{"bias": "none", "init_std_up": 0.018, "lr_head": 0.00474, "decay_shape": "sqrt", "max_steps": 9966, "dataset": "wikipedia_en"}
MLP neurons of a small language model. Each row is named by its layer, matrix (gate and up: input weights; down: output weights) and neuron, and shows model dimensions 304-431. Each number is 128 + 24 x the weight over its row's rms, rounded and kept within 0 to 255. A neuron's up and down rows have the sign that makes its largest values positive.
Before each neuron's rows, "fires before" lists the tokens most often just after its 100 highest values on Wikipedia text that the model never trained on.

fires before: "1", "9", "2", "8", "6", ","
L6.gate1101 [126 130 127 130 136 145  82 150 134 117 116 143  92 173 127 138 134 147 133 118 132 123 132 111 130 107 134 176 130 134 110 123 154 179 126 136 124 122 148 112 158 133 145 132 116 113 149 111 133 105 132 134 149 170 111 126 109 105 158  95 111 154 139 109 113 114 177  68 144 139 145 153 144 106 130 118 108 141 147 127 117  98 116 140 167 126 125 159  86 128 130 119  90 110 122 118 157 105 168  90 164  82 120 141 104 123 105 110 135 122  95 142 121 154  92 115  98 151 171 133 131 209  94 107 105 106  87 164]
L6.up1101 [104 117  80  99  93 160 141 161  94 145 103 153 131  99 122 115 158 160 114  81 132 162 123 152 140 113 145 136 113  96 106 151 115 138 108  91 162 119 176 146 119 148 128 118 119 143 126 157  88  79 106 145 150 168 145 120 131 140  82 123  94 144 117 122 145 173 149 134 152 133 122  86 171 131  93  95 146 121 139 125 114 126 151 128 164 106 113 107  96  97 148  93 112 108 104 139 146 120 142 113 150 127 136  98 125  97 105  89 118 131 113 102 101 108 129 127  90 148 163 144 129  99 161 102 126 149 173 101]
L6.down1101 [134 124 123  88 100 150 146 118 109 117 123 147 157 135 108 144 100 132 113 119  82 142 153 171  94 109 124  96 104 128 171 139 119  92 143 133 145 115 103 115 123 121  98  92 132  95 175  93 115 129 126 150 166 141 148 136 145  96 127 151 158 124 128 129 124  98 158 125 159 150 173 127 109 121 112 155 107 145 127  83  85 123 112 123 167 145 143 138 119 110 146 116 162 123  84 137 126 126 180 127 118 130 138 142 114 109 130  97 146  69  93 149 131  96  99 146 135 133 121 140 135 111  97 146  82 122 142 148]

fires before: "s", " ", " |", "ta"
L6.gate918 [ 76 145 131 104 108 149 157 151 160 144 129 138 131 118 131 130 155 122 143 150 117 123 127 161 148 113 164 144 118 145 148 114 138 155  88 133 129 133 114 154 107 143 122 125 143 143 153 119 126 135  79 131 112 132 131  91 111 136 116 138 133 130 108 140 167  87 121 142 143 131 153 135 114 153  89 124  84 109 113 128 148 155 128 126 167  92 140 161 145 123 117 140 147 148 117 112 141 118 113 149 139 116 128 133 145 166 113 125 142 111 114 129 154 142 133 157 136 103 110 145 103 114 160 106  87 120 100 155]
L6.up918 [163 123 149 172  99  96 112  77 136 111 195 133 113 134 158 127 162 163 132 125 126 120 117 123 147 133 166  89 114 124 142 167 102 145 167 132 129 106 162  93 117 121 138 101 123 120 137 101 120 129 106 123 125  92 134 119 172 183  98 137 119 108 132 152 116 104 135 136 147  88 123 131 122 136 113 126 115  93  90 145 154  78 134 141 110 138 123  94 122 107 110 154 163 130 109 125 143  72 166 142 142 130 103 124 125 134 132 159 139 107 106 116 143  91 138 147 107  82  96 124  95 104 160 118 151 122 130 144]
L6.down918 [108 172 162 116 147 155 162 109 136 139 114  88 115 105 124 125  97 160 152 170 103 181 117 103  71 159 155 127 129  87 180 107 138 126 129 134 138 188 129 128 182 163 105 112 123 126 136 160 129 133 131  92 132 118 106 118  92 136 123  82 134 155 151 119 114 146  85 130 102 102 127 103 109 141 115 163 116 139 181 120 127 137  97 131 123  98 115 138 110 147 130 131 159 115 143 138 172 123 140  97 121 111 150 125 114 145 133 146 136 109  99 123 110 120 113 130  84  84 185 101 138 107 143 167 123 187 121 144]

fires before: "2", "1", " ", "s"
L6.gate1003 [110 111 135  85 111 121 112 125 131  99 142 146 145 127 130 146 105 142 148 161 104 204 150 153 129 149 122 140 135  87 144 133 130 133 154 131 140 111 125 113 109 109 172 120 123  94  91 115 110  96 115 110 123 121 115 141 135 128  92 112 113 140 146  82  81 106 143 133 135  79 138 149 183 102  66 135 153 123 152 116  97 112 150 187 120 147 133 101 137 134 104 187 113  96 170 141 110 160 137 126 160 104 130 122 129 129 125 107 152 124 115 141  99 123  95 122 121 157 125 109 121 129 108 144 126 121  93 128]
L6.up1003 [146 125 136 164 108  83 132 174 140 159 124 113  92 129 103 120 146 143  83 159 147 145 148 106 141 104 105 127 129  70 134 145 104 128  92 112 113 130 119 170 134 120 108 136 149 171  90  73 157  89 135 124 135  98 120 114 111 103 115 132 108 157 128 148 136 120 156 130 133 108 104 124 114  93 165  89 126  81 128 132 109 144 164 102  83  98 117 149 150 114 108  71 148 109 107 152 164 131 140  95 162  69 108 137 133 182 182 137  94 167  84 150 152 148  96 147 168 113 153 127 134 113 114 120 123 158 114  89]
L6.down1003 [114 142  96 128 137 142 131 113  90 109 105 161 132 156 127 117  98 121 146  90 105 122 101 143 152 123 115  94 184 146 123 156 159 102 152 112 171 121  95 130  95 138 119 137 136 103 149 153  93 103 163 121 129 158 134 158 201  94 111 154 139  93 153  99 125 102 137 120 101 139 153 136 115 183 131 134 153 114  80 142 137  91 160 127 141 112 157 128 120 141 128 105 169 114 112 109 141 118 147 139 117 133 147 162 168 153 115 139 154 139 124 115 111 137 103 132 109 132 112 143 107 137 112 136 151 149 137  82]

fires before: " |", " ", ":", " zone"
L3.gate786 [157 163 124 126  96 121 111 166 151 139 155 167 115 119 126 116 121  85 125 124 151  75 117 115  89 178 135 120 122 103 123 149 139 105 145 177 152 111 158 121 170 127  93 101 149 160  79 103 159 148  90 106 136  98 123 166 103  85 176 117 155 122  72 110 106 118 161 101 163 155 143 179 108 132  94 163 109 115 133 105 134 102 136 119 144 153 136 139 144 139 123 147 100 139 137  84 127 175 112 143 189 126 122 143 142 154 127 119 166 102 166 113 158 136 138 170 134 137 126 122 162 115 127 140 134 164 137 156]
L3.up786 [123 141 114 112 137 143 112  81 143 150  95 113  92 160 168 148 147 178 102 112  91 118 173 142 120 126 148 129 137 154 113 133 105 143 116 143 145 105  87  87 151 120 115 146 171 148 101 115 149 171  93 152  81 133 145  93 147 141 184 131 151 123 114 132 159 123 128 140 127 130 135 130 114 144 155 129 163 146 190 121 151 102 155 106 111  99 102 114 163 153 132 149 123 114  82 135 129 157 152 111 109 154 154 126 128 118 110 128 144 155 118 127 118 124 144 140 118  97 136  97 148 154 155 103 132 142 111 129]
L3.down786 [108 141 140 100 131 180 114  85 127 145 126 136 151 113 143  71 100 111 120 129 112 145 141 129 138 129 161 103 103 147  80 142 110 136  97 118 115 158  84 137 118 129 150  99 158 118 111 120 148  78 117  95 124  85 156  97 114 121 142  87 109 135  95 167 175 143 127 143  95 152 131 113 127 148 154 156 149 133 138 132 132  99 139 139 135 120  98 144 147 135 135 139 111 148  90 169  97 104 138 143 113 115 151 118 139 123  98 125 138 112 103 120 136 134 147 127 122 158 118  94 123 139 138  90 114 171 124 119]

fires before: " of", " and", ".", " to"
L7.gate1299 [125 197 141 125 147 101  96 157 126 112 126 118 153 136 184 155 136 140 132 105 111 123 165 131 136 122 157  78 105 151 120  84 143 105 104 151 108 167 126 123 125 163 119 145 132 122 109 112 113 118 114 132 146 136 152  59  90 115 116  92 100 103 157  70 111 140 163 162 160 138 125  97 190  87  77 133 131 153 122 143 120 131 189 122 127 167 109 130 112 141 149 135 131  91 128  88 103 157 120 100 146 162  83 152 104 174 117 138 134 111 129 106 112 151 111 117 122 127 145 114 167  98 114 134 142 130 109 119]
L7.up1299 [118 137  81  90 135 117 135 127 156 166 141 129  69 128 137  54  97 120 128 140 151 172 106 132  97 116 115 164  93  83 110 126 133 156 135 155 125 114 115 126 132 122 114 123 133 128 103 139 135 123 117 116 166 151 121  83 134 120 126 135 148 128 126 136 122  96 131 153  95 169 100 160 115  97 123 155 184 139 122 147  99  98  88 112 174  87  99 114 131 127 162  98  80 111 144  80 132 163 142 146 163 139 113 165 117 126 123  99 119 187 127 171 175 118 100 111 142 141  87  94 101 121 165 171 115 101 124 179]
L7.down1299 [ 98 165 164 121 114 159 146 123 152 160 121 142 149 140 113  83 150 111 153 105  80 102 117 150 158 135  50 166 143 108 156 143 113 118 114 158  99 105 102 110 117  96 152 116 109 136  76 123 123 113 170 137 125 136 135 115 112  73 130 110 116 148 149 108  73 108 115 168 129 160  99 147 128  91 159 150 126 126 131 148 133 117 148  85 148 146 131 122 120 154 150 102 117 124 125  91 135 109 162 119 143 116 127 149  92 146  99 141 126  98 103 133 153 131 127 171 133 103 173 117 134 134 138 153 136 128 109 122]

fires before: " |", ".", " ("
L3.gate355 [118 144 124 129 140 129 103 135  95 148 146 114 134 142  93  93 146 139 131 137 147 112 131 127 166 122 149  81 168 128  79 126 130 137 128 143 143 110 114 139 148 133 129 137 148 127 111 151  85 131 117 171 102 108 152 148 109 132 128 106 141 121 162 122 135 149 186 153  95 172 120 160 153 111 119 113  93 124  96 141 156 111 121 124 131 148 138 144 121 107 141 145 131 118 147 133 110 122 110 138 166 123 159 169 113 177 114 161  95 163 113 112 121 165 100 148 142 107 122 114 111 111 146 150 136 115 133 159]
L3.up355 [153 133  83 152  87 159 135 158 117 149 115 153 108 124 124  89 112 120  86 125  94 149 137 137 122 156  96 147 122  96 143 133  74 132 104 164  91 150  99 131 138 115 119 139 159 121 126 142 143 131 132 134 132 118 134 113  91 128 123 155 124 120 124 124 136 169 101 129 137 164 136 138 163  92 120 142 123 112 141 140 126 109 135  97 137 106 110 148  94 159 115 129 106 153 156 124  94 156 158 123 111 160 126 111 102 183 146 110 123 141 142 157 127 136 126 125 121 124 127 159 122  92 164 120 138 128 104 212]
L3.down355 [139 122 139 119 114 129  78 123 116 137 110 141 178 153 171 170 161 125 123 132 104 127 114 125 115 137 168 100 155 125 112 158 117 124 160 159 154 115 103 128 136 158 174 163 145 126 109 117 107 141 122 135 115 149 168 141 152 140 150  83 101 149 125 121 126 126 138 143 106 129 135 128 150 202 166 118 105 117  94 108 119 104  72 145 127 120 109 147 123 160 127 186 122 138 126 137 181 153 162 144 116 134 115 145 101 119 110 119 131 113 111 121 106 117 163 150 132 131  99 117 145 131 138 112 112 177 119 165]

fires before: " ", "s"
L7.gate1080 [104 120 122 104 143 100  68 162 139 152 127 170 131 180 127 163 144 118 127 134 106 141 142 123 145  96 110 130 111 143 168 125 112 153 110 152 129 144 139 121 112 176 111 131 143 176  97  94 133 120  91 110 120 150 138 109 115 138 132 158 122 147  99 139 147 143 111  79 147 122 114 109 178 132 158 141 126 130 113 131 134 102 145 149 149 134 140 106 127 160 108 155 109 115 154 121 118 166 122 126 163 149 136 144 155 133 132 157 158 132 137 172 120 170 142 102  96  93 170  73 137 150 141 151 113  86 139 169]
L7.up1080 [146  99 114 137  76 104 140 148 156  82 162 168 116 167 150 108 157 102 143 133 133 122 145  79 144 103 198 108 131 132 162  93 102 161 185 105 182 121 124 134 120 129 123 126 116 114 141 155 150 133  96 145 107 137 150 123 122 104 111 159 127 100 150 156  96 120 130 109 136 122 139 151 165 149 132 142 128  84 153 140 136 132 167 152 131 138 172 175  95  98 132 180 168 158  95 101 112 122 129 156 106 134 144 150 116 116 177  83 119 102 134 151 161 137 165 139 136 128 168 138 159  88 108 122 129 140 113 145]
L7.down1080 [105 128 111 136 161 105  57  59  68 121 119 111 128 124 144  79 129  95 125 111 113 138 148  92 116  99 173 154  94 132 104 106 139 122 138 152 152 144 139 165 150  84 112 118  86 152 103 161 161 143 159 169  97 112 131 127 105  66 137 189 126 132 103 100  95 137 120 150 104 168 139 131 149 157 166 107 156 154  91 162 124  86 144 109 159 150 146  97 130 119 113 123 159 147 148 100 139 120  93 121 133 127 155 105 155 113  85 143 107 128  98 159 166 116 153  96 107 118 120 123 107 112  72 154 154 150 134 134]

fires before: "0", "5", "2", ".", "4", "6"
L7.gate1336 [120 138 135 130 156  95 133 119 115 111 102 119 151 175  77 130 174  92  95 108  79  99 136 121 127 166 124 127 147 127 180 129  78 123 121 148 121 153 134 122 146 145 145 120 158 102 137 107 110 101 170 101 109 136 154 163 108 112 111 119 156 120 101 106 136 135 125  85 157 130 127 112 156 128 138 151 146 130 139 135 149 133 153 107 163 167 120 146 143 118 175 142 163 128 114 138 131 153 130 148 137 144 152 143 138 126 119 152 119  99 141  93 108 133 154  91 117 143 155 170 124  99 135 113  83 113 139 152]
L7.up1336 [141 152 158 118 102 130 132 126 142 155 165 101  95  76 118  92 125 125 124 148 132  81 177 157 143  96  75 107 111 128  96 114  77 160 122 120 126 114 122 148 146 170 159 139 123 112 127 135 164  94 134 131 139 140  92 121 121 124 104 115 115 110 143 112 145 115 198 127 158  96 137 104 146 132  99 105 128 103 138 146 133  57 167 141 192 111 127 126 147 138 121 141 143 139 145 153 123 111 128 116 136 114 142 124 106 132  75 109 142 129 135  95  53 124  86 159 109 132 115 144 112 121 138 114 127 103 146 144]
L7.down1336 [140 111  93 161 137 116 119 151 144 101 109 150 130 129 139 148 189  86 161 116 154 101 149 113 157 109 170 124 147 192 161 125 107 108 160 124 140 147 119 131 104 115 139 161 107 145 118 124 125 184  76 111 138 147 181  97 171 112 109 140 107 135  99 144 132  94 150 118 129 109 166 163 126 116 152 110 154  91 119 128 121 180 138 160  93 130 117 127 140 103  94 164 165 127  55 120 123 115 125 136  90 136 157 132 120 123 120 120 109  69 111  75 151 114 145 114  96 156 135 130 137 140 125 126 107 118  79 129]